MLP neurons of a small language model. Each row is named by its layer, matrix (gate and up: input weights) and neuron, and shows model dimensions 80-175. Each number is 50 + 10 x the weight over its row's rms, rounded and kept within 0 to 99. A neuron's up and down rows have the sign that makes its largest values positive.
After each neuron's rows, "fires on" lists the tokens most often at its 100 highest values on Wikipedia text that the model never trained on; "fires after" lists the tokens most often just before its 100 highest values on Wikipedia text that the model never trained on.

L10.gate198:43 46 55 46 49 59 54 31 47 47 23 47 48 57 36 57 54 23 41 49 57 45 32 29 55 60 34 45 48 30 40 55 51 45 34 47 58 40 63 56 60 39 53 55 42 64 44 50 57 53 48 42 50 52 59 33 31 40 63 58 33 34 56 54 50 51 39 56 68 52 47 40 52 54 44 42 46 33 51 29 49 65 62 55 36 52 57 47 67 43 55 47 47 49 62 61
L10.up198:45 70 50 43 48 38 44 49 44 55 51 56 44 54 45 63 47 50 55 63 52 30 48 40 47 54 60 61 60 54 57 38 44 63 43 52 48 63 49 39 44 51 51 46 46 41 60 61 35 51 46 54 54 43 52 45 56 71 64 48 47 45 57 49 44 59 57 33 28 62 43 58 43 38 47 40 65 31 62 45 48 56 57 35 51 46 52 59 53 39 42 43 56 18 68 44
fires on: " ", " G", "G"
fires after: "|", "°N", " |", "″N", " ISBN", "-"

L11.gate196:50 66 41 60 43 49 51 66 45 67 40 47 33 44 53 47 59 53 47 50 63 52 44 66 55 45 44 39 36 55 59 56 48 63 45 52 38 46 49 30 43 48 32 52 60 63 45 45 50 52 52 37 38 60 46 71 52 27 58 52 37 59 67 55 58 35 49 54 44 43 51 49 51 50 45 65 50 34 44 32 48 52 50 46 49 56 48 57 54 42 64 27 49 32 49 48
L11.up196:60 55 40 52 48 61 53 58 44 62 64 63 59 46 58 46 41 40 54 37 54 62 65 51 39 34 39 53 52 46 56 61 43 59 34 36 42 36 43 36 55 61 53 34 56 58 40 54 54 47 42 31 44 43 65 33 47 40 68 52 55 59 44 42 41 32 47 67 60 42 57 54 52 46 51 62 40 47 55 46 30 49 51 44 54 61 59 35 62 59 51 60 43 43 52 39
fires on: "8", "9", "7", "11", "10", "49"
fires after: " ", " (", ","

L5.gate129:67 44 45 38 40 54 41 39 57 53 41 52 27 57 22 47 49 38 52 42 55 50 42 52 51 23 57 52 76 42 38 56 52 45 42 55 48 34 56 47 35 39 68 37 37 56 57 49 48 46 42 33 47 66 59 41 36 48 53 66 47 36 39 43 44 52 63 45 40 43 58 59 49 55 30 48 62 29 46 43 56 37 47 49 49 49 61 56 47 44 53 71 59 47 59 48
L5.up129:66 43 34 48 49 55 53 47 50 46 49 55 54 50 43 49 59 46 25 41 54 26 55 51 40 42 49 62 64 34 26 43 48 35 45 64 51 46 59 55 53 39 56 38 48 44 58 54 45 52 36 39 61 63 56 40 36 55 57 49 40 55 48 55 46 58 49 34 62 51 51 46 44 52 27 44 57 38 60 33 47 47 48 39 50 61 45 63 66 54 38 59 55 40 71 64
fires on: " "
fires after: " |", ";"

L12.gate61:63 49 50 51 62 46 69 45 55 39 46 52 47 47 54 44 71 44 57 34 66 41 50 55 50 52 46 50 56 43 62 47 31 54 38 58 72 52 43 73 52 40 41 44 48 40 57 35 44 53 62 42 49 59 72 31 76 67 49 28 41 57 48 57 44 25 33 47 60 50 51 40 66 65 37 57 28 44 43 53 54 53 55 49 63 43 56 58 50 53 60 52 51 57 41 54
L12.up61:32 39 41 34 50 49 57 47 53 36 48 57 52 71 38 64 40 34 55 62 45 37 28 37 58 44 47 52 31 76 58 60 53 41 74 58 49 47 43 51 47 42 56 43 37 44 50 56 38 56 56 53 55 39 60 34 68 54 54 50 52 71 24 59 44 64 54 39 34 48 57 47 51 39 51 50 27 57 41 60 57 50 36 48 47 61 45 34 52 45 42 56 59 55 64 33
fires on: " —", " –", " |", " (", " April", " over"
fires after: " |", " to", " of"

L10.gate231:53 45 49 41 68 38 36 68 54 40 48 75 57 65 49 52 54 49 59 51 68 41 43 37 47 68 56 36 63 46 72 51 55 64 42 49 39 55 31 61 51 52 40 47 49 50 38 62 57 49 54 48 39 48 46 60 57 49 63 64 44 61 52 53 64 55 40 32 42 65 39 40 38 57 39 33 70 49 46 46 53 47 31 38 66 56 49 46 55 55 41 61 59 47 60 34
L10.up231:57 29 58 54 54 61 58 45 46 57 39 37 56 51 38 52 39 62 46 53 49 40 57 60 28 48 41 55 60 64 54 41 48 58 48 40 37 28 48 50 44 50 35 39 53 42 49 52 75 56 42 38 45 38 54 60 58 72 55 44 47 40 57 48 62 47 59 60 43 41 46 40 63 36 66 39 49 62 45 52 53 61 51 42 59 57 67 66 54 46 29 54 61 63 51 34
fires on: " L", " Go", " |", "–"
fires after: " |", "a", ";", "-", "|"

L15.gate23:38 47 46 52 38 60 52 38 42 51 44 50 48 33 52 47 47 47 48 54 42 58 38 63 39 38 28 46 47 58 26 45 41 38 38 61 50 33 44 72 50 34 44 57 64 50 38 45 34 62 35 42 41 46 54 42 52 52 58 52 54 42 38 37 59 73 68 64 36 45 56 49 38 48 56 45 35 55 53 44 50 62 57 58 62 58 31 44 38 54 64 57 51 68 32 54
L15.up23:40 48 57 57 47 48 59 47 61 49 55 72 34 35 62 44 57 54 61 51 57 40 53 44 50 39 38 53 47 56 35 47 64 44 52 32 58 46 37 51 41 47 52 45 54 69 72 59 42 54 39 46 50 54 45 32 60 68 41 44 44 47 48 60 36 51 35 53 51 50 64 50 28 62 56 43 59 42 56 61 41 46 52 55 51 47 33 39 63 54 65 55 46 60 47 44
fires on: "==", " sh", "===", " ad"
fires after: ".\n\n", "\n\n"

L8.gate84:41 62 43 33 35 56 49 53 69 75 48 61 51 49 52 43 52 45 65 57 66 44 47 46 51 45 45 69 55 40 40 48 51 51 44 46 57 66 70 60 67 58 55 33 55 50 29 45 58 47 51 63 28 34 54 54 51 42 56 62 68 48 56 40 56 51 49 45 52 53 57 53 58 43 70 55 50 48 37 54 55 58 57 35 48 61 39 51 57 61 52 50 47 52 51 39
L8.up84:47 57 29 63 31 56 54 52 60 70 58 54 49 47 57 59 42 56 49 51 50 49 52 53 45 41 52 57 54 47 57 33 49 54 35 44 58 45 51 47 57 41 51 65 47 51 55 51 59 51 47 46 61 72 43 69 54 41 49 55 43 55 63 54 62 54 67 61 45 61 26 58 59 67 73 62 40 43 36 56 50 46 49 39 49 50 63 51 56 68 47 46 55 47 41 37
fires on: "0", "5", "10"
fires after: "15", "00", "19", "11", "17", "20"

L21.gate130:41 39 79 48 63 37 51 52 41 38 48 59 44 65 54 58 42 59 61 45 57 50 56 61 44 43 59 39 48 58 69 56 48 59 49 52 52 58 39 44 47 49 50 38 34 51 56 71 45 39 52 69 56 45 41 59 47 48 48 37 54 45 44 48 38 54 60 60 49 29 37 54 69 38 28 56 43 39 66 48 44 48 57 58 48 62 56 84 54 61 49 51 48 60 47 47
L21.up130:52 41 48 66 50 36 48 49 45 71 38 49 58 51 46 54 53 85 48 52 55 50 47 55 48 48 57 50 71 53 63 52 45 52 41 33 41 58 53 30 56 30 63 57 65 34 63 49 48 52 50 51 67 56 36 49 64 29 61 50 59 47 58 59 54 55 57 64 62 45 59 65 56 41 33 54 62 59 56 73 72 58 49 50 43 48 59 59 55 37 43 41 49 46 44 52
fires on: "19", "18", ":", ",", "20"
fires after: " ", " ("

L19.gate286:59 43 64 42 54 37 51 68 52 75 47 70 64 52 50 35 61 57 55 42 38 52 33 65 45 57 46 43 41 45 59 43 53 44 36 41 52 38 43 46 35 53 60 49 50 50 30 57 56 65 47 43 42 57 54 44 35 46 56 38 59 43 58 60 61 28 63 65 49 53 49 47 55 58 28 47 47 53 38 45 44 57 44 52 53 60 47 50 63 60 34 55 59 36 43 49
L19.up286:58 31 50 56 42 49 56 57 43 48 51 41 35 60 48 45 41 43 56 45 50 53 37 48 42 52 62 69 54 58 60 51 61 43 52 38 37 67 41 62 41 69 42 58 68 49 51 65 45 56 71 49 36 38 35 28 60 46 57 49 42 54 68 46 45 65 34 50 48 62 45 57 53 39 59 55 43 38 38 53 51 52 48 54 42 40 41 47 61 26 52 62 37 42 42 70
fires on: " p", " W", "-", " ", " Sm", "f"
fires after: ",", " |", ";", "0", ":", "b"

L4.gate363:59 52 67 55 52 31 41 63 53 73 39 67 51 54 49 56 66 26 62 45 61 45 48 46 38 43 51 49 56 54 40 60 50 53 48 51 54 57 48 51 31 63 67 51 29 51 62 50 33 50 58 47 39 52 44 55 61 42 51 52 33 62 35 62 49 41 50 52 44 57 63 50 58 52 62 67 66 54 58 48 59 52 43 45 39 40 45 23 43 32 37 41 57 58 60 43
L4.up363:39 36 45 59 39 65 55 67 62 36 44 68 37 75 45 57 38 35 53 44 40 65 46 36 53 49 56 52 46 60 68 53 58 42 52 53 45 53 38 30 38 66 48 53 41 42 46 48 40 34 71 57 65 43 43 54 57 38 47 52 36 41 58 55 37 60 49 38 66 41 48 43 41 47 56 75 63 48 58 53 60 39 48 42 52 59 63 55 44 51 45 42 49 52 56 46
fires on: "0", " —", " "
fires after: " |", " ", "+"

L4.gate333:52 53 53 55 51 52 52 40 57 40 54 49 57 45 38 43 53 53 41 48 50 30 54 53 55 43 31 32 54 60 53 58 60 34 62 61 46 34 63 56 50 58 56 50 41 54 67 45 45 59 35 48 37 38 74 70 58 67 35 47 57 64 28 48 55 57 49 55 42 57 43 42 34 56 49 54 69 49 35 48 46 46 70 48 55 37 51 48 49 51 46 76 56 61 50 74
L4.up333:48 57 57 40 36 65 39 37 41 46 60 72 50 61 54 47 72 60 47 52 50 41 43 59 44 50 45 38 40 42 37 49 33 39 61 41 42 66 48 41 48 59 50 52 48 56 64 55 47 54 52 53 45 49 49 65 52 51 42 42 60 45 45 40 45 60 37 35 52 54 61 56 25 51 42 68 47 58 61 60 57 34 45 64 54 62 50 36 57 66 69 43 54 53 27 56
fires on: "==", "===", "====", "The"
fires after: ".\n\n", " |\n\n", "==\n", "\n\n"

L3.gate366:47 63 51 53 46 66 34 45 44 50 61 55 39 45 41 48 52 43 39 49 61 66 60 54 53 33 54 43 43 54 50 64 54 44 51 44 60 46 64 48 40 29 53 48 32 47 67 59 27 58 51 46 49 44 50 44 42 45 54 73 49 44 46 51 57 39 58 28 48 56 71 36 43 51 51 42 45 51 36 33 41 42 58 63 41 29 54 63 54 57 60 49 57 35 51 46
L3.up366:47 57 55 64 48 51 27 43 47 50 45 47 34 43 42 40 32 49 51 51 57 59 52 46 57 42 38 51 44 48 48 67 51 52 46 62 54 47 51 44 35 30 59 68 49 47 71 51 54 54 45 36 64 46 45 52 54 54 57 63 61 38 46 58 69 37 57 37 51 42 69 39 38 52 48 61 45 61 50 32 35 52 53 54 41 41 57 62 56 60 52 59 71 45 34 38
fires on: " ", " |\n"
fires after: ";", "\n", " |", ":", "|"

L11.gate235:51 32 34 50 51 44 47 56 53 47 48 68 29 59 44 49 50 57 64 33 43 60 52 50 43 33 56 54 42 45 51 50 33 54 57 42 36 43 52 61 54 26 45 58 54 66 59 52 67 51 49 27 37 65 57 46 55 49 67 65 29 80 64 53 64 52 40 39 54 50 60 29 45 67 50 51 42 74 42 60 56 34 52 56 50 42 40 54 38 39 54 66 39 53 40 54
L11.up235:61 45 66 59 50 65 44 38 39 42 37 36 30 39 61 51 43 54 41 62 43 55 38 56 42 60 46 52 59 64 57 37 54 47 70 59 52 61 45 63 49 51 49 52 52 42 46 60 60 31 46 40 49 63 63 52 54 61 63 53 62 36 51 57 43 25 52 59 53 49 62 35 57 29 73 63 35 51 40 40 60 35 31 44 40 45 48 42 53 44 35 48 45 61 42 42
fires on: " L"
fires after: " |", "-", "|", ";", ",", "),"

L5.gate252:55 45 50 37 44 31 50 52 28 59 65 49 61 48 52 42 54 37 51 48 78 24 60 44 46 58 50 64 43 52 52 38 57 48 53 51 33 56 40 39 51 48 55 58 56 53 38 40 49 47 45 48 60 54 67 46 28 38 53 55 39 36 46 49 65 64 54 46 53 49 51 42 47 62 41 35 44 57 29 34 54 59 54 63 53 32 58 52 55 39 54 70 70 62 51 54
L5.up252:52 47 34 41 31 39 56 56 35 47 59 44 53 39 43 45 61 48 62 51 67 42 50 57 37 53 48 45 26 46 43 40 61 60 42 62 34 43 47 37 51 46 63 57 43 43 50 64 53 48 47 60 56 64 67 49 30 39 55 55 55 53 51 50 51 50 56 62 42 63 54 59 47 73 53 41 49 53 39 37 61 52 59 72 57 49 32 38 54 42 64 68 73 56 72 47
fires on: " Q", " +", "r", " −", " min", " lower"
fires after: " |", " the", " ", ";", " S"

L7.gate52:51 55 39 46 66 31 42 49 48 57 41 63 51 48 59 48 47 63 49 61 51 51 72 64 50 47 46 32 45 42 52 34 60 61 42 72 46 60 57 47 47 62 48 42 58 45 72 61 49 52 59 34 35 59 33 51 47 59 44 49 56 47 68 59 47 24 43 64 70 49 30 58 46 55 41 39 59 33 51 39 51 72 35 48 46 60 49 39 45 56 50 43 51 65 75 57
L7.up52:40 41 45 43 56 38 58 47 49 62 49 78 55 52 60 34 61 53 44 61 58 56 46 67 56 54 38 39 47 44 69 70 54 60 28 60 53 60 47 51 61 64 52 46 35 48 65 65 58 34 48 29 43 55 30 42 56 54 41 69 45 48 44 64 51 50 36 40 59 53 44 53 53 56 48 41 66 50 34 52 60 48 25 75 44 40 69 48 33 43 50 60 82 55 54 61
fires on: " G", "13", " O", "10"
fires after: " ", " |", "-", "k"

L10.gate54:49 33 42 50 62 42 54 53 67 62 31 42 50 33 41 33 56 58 63 48 55 59 54 62 37 55 48 42 46 50 42 64 50 52 41 37 58 48 30 47 42 51 63 44 53 52 39 55 40 42 51 57 52 19 40 62 33 64 58 45 55 61 48 56 65 50 53 61 56 32 49 67 53 72 45 43 54 45 50 50 31 56 51 64 53 39 26 50 59 37 56 51 37 54 53 53
L10.up54:49 59 59 58 53 21 47 47 54 68 55 50 68 79 57 57 45 63 40 59 59 32 53 50 67 60 64 53 68 40 58 59 55 65 45 61 56 59 61 53 36 52 53 42 55 36 53 38 55 47 60 73 43 56 52 49 62 42 55 38 58 36 42 48 60 47 35 41 40 53 62 58 57 43 64 50 59 29 51 55 21 54 51 69 53 35 44 60 49 44 38 57 40 54 44 57
fires on: "19", "18", "17"
fires after: " ", " ("

L3.gate168:51 53 46 65 35 39 45 48 59 54 54 54 42 45 46 51 50 37 42 54 42 57 44 53 41 34 64 57 68 64 49 54 56 37 48 62 52 43 38 46 51 65 49 43 41 32 63 41 51 40 53 42 71 48 57 64 60 72 44 54 55 53 39 45 50 55 38 38 37 71 52 50 34 38 67 65 46 53 52 43 47 57 63 42 45 49 52 41 58 69 47 51 61 35 66 41
L3.up168:56 51 58 49 51 63 47 59 61 45 41 53 60 57 22 42 45 50 33 44 42 37 54 40 41 33 58 57 54 45 54 43 41 40 40 59 49 53 47 50 42 51 45 50 51 61 69 41 37 59 56 40 50 50 66 59 55 43 51 48 53 60 51 56 42 51 46 39 45 48 41 55 36 53 33 46 37 47 60 41 50 54 44 57 58 42 41 49 50 56 41 29 83 55 65 49
fires on: "0", "–", " City", " Mid"
fires after: " ", "–", "-", " |"

L14.gate57:48 54 56 51 59 36 60 51 45 58 48 49 63 49 66 56 60 37 50 65 59 59 60 47 56 46 41 46 60 38 41 70 49 46 36 61 34 66 47 43 43 54 51 53 57 44 48 43 52 50 61 36 62 37 54 53 52 52 50 50 49 59 69 46 59 26 62 69 53 47 53 49 51 51 61 54 41 41 41 50 52 50 52 46 51 66 27 56 27 55 39 29 37 52 55 49
L14.up57:52 57 57 59 47 42 45 60 61 53 54 59 53 62 53 39 60 44 62 47 51 50 47 41 58 38 54 50 44 42 45 48 45 58 59 27 52 48 36 50 53 49 44 49 38 38 49 56 54 53 51 33 73 46 42 58 46 62 47 40 43 54 66 66 44 53 39 52 56 43 48 63 62 63 41 50 55 55 53 32 61 49 62 61 59 28 39 36 31 69 41 51 39 20 50 62
fires on: "20", "19", "14", "11", "10", "21"
fires after: " ", " ("

L15.gate81:43 48 52 27 36 52 42 44 66 50 49 35 54 41 48 47 40 48 53 39 58 41 56 44 68 37 57 43 55 59 53 53 55 51 40 45 48 40 49 41 45 41 64 62 49 63 54 56 30 29 51 41 44 35 50 48 57 64 48 41 39 46 49 30 43 53 48 50 41 29 56 38 51 57 40 66 56 46 55 33 62 41 51 51 44 66 45 38 59 34 47 46 60 60 49 47
L15.up81:45 40 50 38 41 53 40 61 44 59 45 48 52 63 50 49 40 53 65 59 44 45 46 50 56 30 40 62 35 29 50 32 41 65 52 39 55 65 36 39 51 45 36 46 60 49 41 40 53 48 46 56 40 48 41 57 44 62 50 44 53 37 41 59 53 45 61 46 42 55 48 51 61 42 32 61 45 59 29 45 44 51 48 48 44 56 37 58 52 32 29 71 46 42 58 52
fires on: " "
fires after: " the", " early", " late", " July"

L17.gate336:36 52 61 42 46 45 59 47 42 56 44 38 36 36 41 30 46 64 26 54 54 61 38 45 61 39 41 58 54 55 22 64 55 36 55 54 50 67 47 43 42 43 58 47 65 40 47 52 68 44 45 60 58 59 39 40 50 54 53 40 58 70 44 43 64 49 48 57 55 51 65 52 62 54 62 52 36 37 40 47 29 44 64 35 49 48 59 48 60 54 66 57 42 48 36 40
L17.up336:49 51 53 53 52 52 45 52 51 52 52 60 23 45 29 62 52 67 49 44 40 57 47 46 60 49 44 77 51 49 42 49 66 44 55 53 54 57 53 49 62 46 60 43 46 51 36 52 60 47 52 54 64 50 51 49 48 39 33 63 61 52 51 56 41 44 48 62 43 63 22 62 70 44 52 38 31 55 43 60 43 47 42 35 65 41 54 65 62 56 61 59 49 32 65 47
fires on: "/s", "0", " ", "1", "2", "3"
fires after: " m", " (", ",", "−", "+", " "

L14.gate266:51 37 58 67 57 52 57 63 50 40 43 52 42 58 48 52 54 51 58 44 48 53 43 57 60 55 50 45 36 58 47 53 37 51 46 56 25 21 74 50 57 53 35 51 50 71 48 64 27 62 55 52 39 62 44 46 66 37 62 63 36 53 52 60 76 51 41 42 67 24 23 51 57 40 68 46 49 51 46 49 56 47 50 56 55 51 60 34 51 45 48 37 40 57 46 60
L14.up266:69 38 62 53 68 61 47 45 45 45 51 46 51 58 43 67 38 36 36 39 64 48 45 60 43 40 59 49 62 50 49 57 42 59 55 67 34 36 46 51 53 35 46 41 43 52 48 38 41 67 57 40 42 47 52 46 41 47 53 44 45 70 47 54 44 40 47 49 53 45 60 56 34 45 36 46 56 28 49 56 52 67 46 48 59 60 34 46 55 51 56 63 55 63 56 45
fires on: "19", "18"
fires after: " ", " ("

L10.gate335:48 46 41 60 72 46 61 58 57 60 34 44 41 46 50 34 43 38 53 52 43 55 40 38 64 54 42 55 57 47 47 48 52 46 47 52 45 50 42 48 49 78 55 48 30 47 58 56 51 50 41 53 49 65 37 58 32 64 36 38 47 42 58 44 58 39 64 62 37 51 59 44 49 43 48 38 42 34 59 39 44 62 44 34 64 23 53 53 45 33 44 42 74 44 70 42
L10.up335:56 66 60 55 36 54 62 38 61 53 69 57 60 44 53 57 52 62 49 34 55 64 60 54 50 52 42 42 38 54 73 57 47 44 49 43 55 59 48 53 31 60 52 48 53 60 53 46 45 58 52 38 40 65 52 60 45 30 48 47 38 70 63 58 49 51 51 56 53 52 31 45 56 62 63 71 40 40 44 36 51 55 51 37 51 51 43 49 61 42 40 66 45 44 61 63
fires on: "-", " |", " •"
fires after: "\n", ")\n", "-"

L19.gate104:43 58 36 49 44 55 39 55 40 45 41 42 28 43 48 57 50 49 30 56 23 57 60 52 28 47 62 33 67 53 69 52 36 51 49 65 44 46 49 52 65 36 54 50 50 48 45 46 54 44 69 62 40 65 37 44 58 46 49 43 40 39 64 45 66 59 56 31 44 66 40 68 29 56 41 38 50 42 39 49 52 56 41 59 55 49 58 51 61 45 55 52 56 44 47 53
L19.up104:54 43 62 51 70 42 46 47 51 42 56 58 32 30 68 41 73 34 38 49 36 59 62 45 39 52 66 43 36 62 51 62 38 60 41 31 44 52 49 47 75 45 65 44 54 52 43 41 33 52 53 40 51 39 60 54 41 65 65 57 48 39 55 48 34 53 56 60 44 55 31 47 46 33 40 45 64 46 41 56 42 58 60 45 40 46 53 34 52 36 54 77 59 44 52 61
fires on: "0", "1", "2", "9", "3", " E"
fires after: ".", " "

L8.gate230:50 64 41 54 47 56 44 47 45 55 56 44 38 62 61 55 46 66 64 44 52 63 33 44 36 50 71 45 42 50 46 49 57 43 52 52 22 50 53 73 50 41 58 64 53 50 50 46 36 56 39 59 52 60 71 57 42 42 58 44 48 71 58 57 64 59 31 56 54 52 52 57 65 44 69 57 33 59 47 46 48 40 55 44 58 43 61 47 62 51 56 50 52 59 60 60
L8.up230:55 64 60 56 75 55 29 34 66 61 51 38 48 35 49 47 63 55 53 60 50 68 46 46 49 36 56 54 47 57 58 52 51 48 34 40 57 54 61 43 54 53 57 63 57 67 46 68 40 47 49 56 58 63 28 43 46 52 58 75 50 47 47 46 32 36 42 58 55 50 47 50 40 47 59 46 40 47 38 52 47 42 59 33 38 42 35 56 55 47 53 56 43 53 58 44
fires on: "3", "4", "-", "0", "5", "6"
fires after: " ", "\n", "+", " ("

L17.gate198:50 67 60 59 55 64 46 54 41 49 40 34 29 62 46 37 30 41 69 42 48 46 34 44 55 35 42 46 62 67 27 53 44 39 56 64 45 34 53 44 50 50 51 44 37 52 49 52 40 48 50 57 59 65 75 69 46 40 71 50 43 63 44 55 56 58 56 41 56 50 54 57 69 47 56 43 53 26 51 52 49 37 43 45 51 51 49 48 62 52 71 25 48 58 55 45
L17.up198:62 47 47 58 42 67 47 27 56 53 62 67 47 43 49 60 58 49 58 45 55 55 43 60 57 56 51 37 44 52 39 40 53 47 58 70 55 48 49 49 48 43 48 41 63 38 46 47 52 47 39 38 64 52 59 46 40 51 79 38 41 48 39 38 55 64 46 56 52 53 35 42 28 63 50 47 45 47 38 49 58 60 70 34 33 52 51 52 34 45 45 49 34 47 57 49
fires on: "20", " ", "19", "n", " of", ":"
fires after: " ", "|", "iet", "–", "\n"

L15.gate90:44 47 35 50 58 64 67 74 63 56 62 65 63 44 59 48 48 43 61 43 53 48 44 38 53 40 56 33 45 67 51 73 49 51 69 52 43 48 63 46 32 42 43 53 53 41 65 41 57 52 56 59 67 45 53 48 43 18 60 65 23 43 40 54 45 69 68 52 51 60 35 48 52 61 64 49 52 48 64 63 58 57 57 55 42 40 53 67 62 53 65 53 45 53 60 46
L15.up90:38 36 59 38 48 54 63 38 48 45 62 35 61 78 63 59 67 55 55 56 45 59 59 53 49 38 57 74 51 47 50 50 35 58 57 48 44 47 51 37 54 63 66 40 52 56 51 21 51 58 63 50 63 51 58 57 30 52 47 57 54 37 47 67 57 32 41 30 39 50 42 61 47 67 50 30 55 48 53 52 46 63 48 58 49 57 37 59 68 55 57 52 45 49 47 41
fires on: "19", "°", "′", "18"
fires after: " ", " (", "34", "32"

L8.gate207:41 54 46 47 50 54 42 45 47 67 50 62 47 43 60 36 59 43 61 51 49 43 67 31 55 48 40 49 66 44 68 59 48 58 51 58 47 30 54 29 56 64 64 57 56 54 53 49 39 78 56 36 47 44 34 34 54 37 48 62 37 59 58 50 54 37 50 50 48 57 37 55 56 60 64 48 52 54 54 39 60 64 59 42 50 41 41 56 24 58 38 54 47 55 53 42
L8.up207:27 44 47 52 47 56 48 52 78 74 57 50 51 43 64 52 44 36 44 61 38 55 64 53 41 35 41 43 60 28 39 46 53 61 36 33 49 54 57 55 51 66 64 59 60 43 46 72 50 46 49 47 69 50 68 36 58 50 41 54 49 60 72 50 70 53 34 45 50 59 75 46 57 36 36 59 48 46 51 40 56 56 51 59 43 63 57 50 46 64 32 55 50 58 35 47
fires on: "1", "2", "5", "4", "6", "0"
fires after: " ", "–", "14", "15", "24", "10"

L11.gate86:43 50 71 48 45 54 68 48 55 65 20 58 46 60 56 39 48 54 35 57 51 61 70 27 52 53 40 49 54 39 61 37 61 40 43 53 41 68 57 44 47 35 37 39 50 55 48 35 58 72 46 35 42 49 50 53 53 52 49 60 56 61 66 46 52 48 51 62 45 63 49 54 44 36 51 45 45 56 41 45 32 37 45 63 49 56 57 65 44 50 51 48 53 38 68 51
L11.up86:62 57 54 60 49 35 51 62 54 51 36 51 46 73 57 61 56 46 47 38 32 62 60 43 60 58 43 42 50 41 50 64 62 52 42 40 36 48 54 57 64 46 51 51 73 53 66 47 36 41 52 62 61 55 37 46 33 45 37 73 50 43 53 61 55 44 43 49 36 39 47 68 51 37 27 57 45 56 38 62 43 77 63 58 40 37 45 36 45 47 53 64 54 60 51 56
fires on: "O", "11", "2", "9", "14", "10"
fires after: " G", " ", ".", ":"

L3.gate190:63 71 41 53 34 50 40 41 58 53 54 61 51 48 57 48 56 29 41 52 39 65 46 61 38 30 32 53 49 47 41 53 53 44 60 43 60 42 51 34 44 39 44 43 31 42 54 61 44 36 47 40 51 55 49 43 64 42 41 41 56 50 57 45 56 53 42 77 41 55 56 50 40 49 54 50 42 24 56 39 43 43 46 26 57 50 55 60 38 51 41 43 54 43 55 64
L3.up190:71 51 52 43 44 70 50 68 57 60 67 55 47 49 62 60 43 50 57 36 52 59 53 45 57 45 48 28 63 56 47 36 72 44 48 45 62 71 43 51 53 42 45 57 52 76 47 29 35 48 51 65 53 44 36 68 57 48 56 38 46 45 41 54 51 22 52 57 68 39 43 46 37 62 45 40 55 55 51 37 57 54 29 56 59 61 48 42 44 58 41 60 46 46 60 60
fires on: "-", ":"
fires after: "\n", ")\n"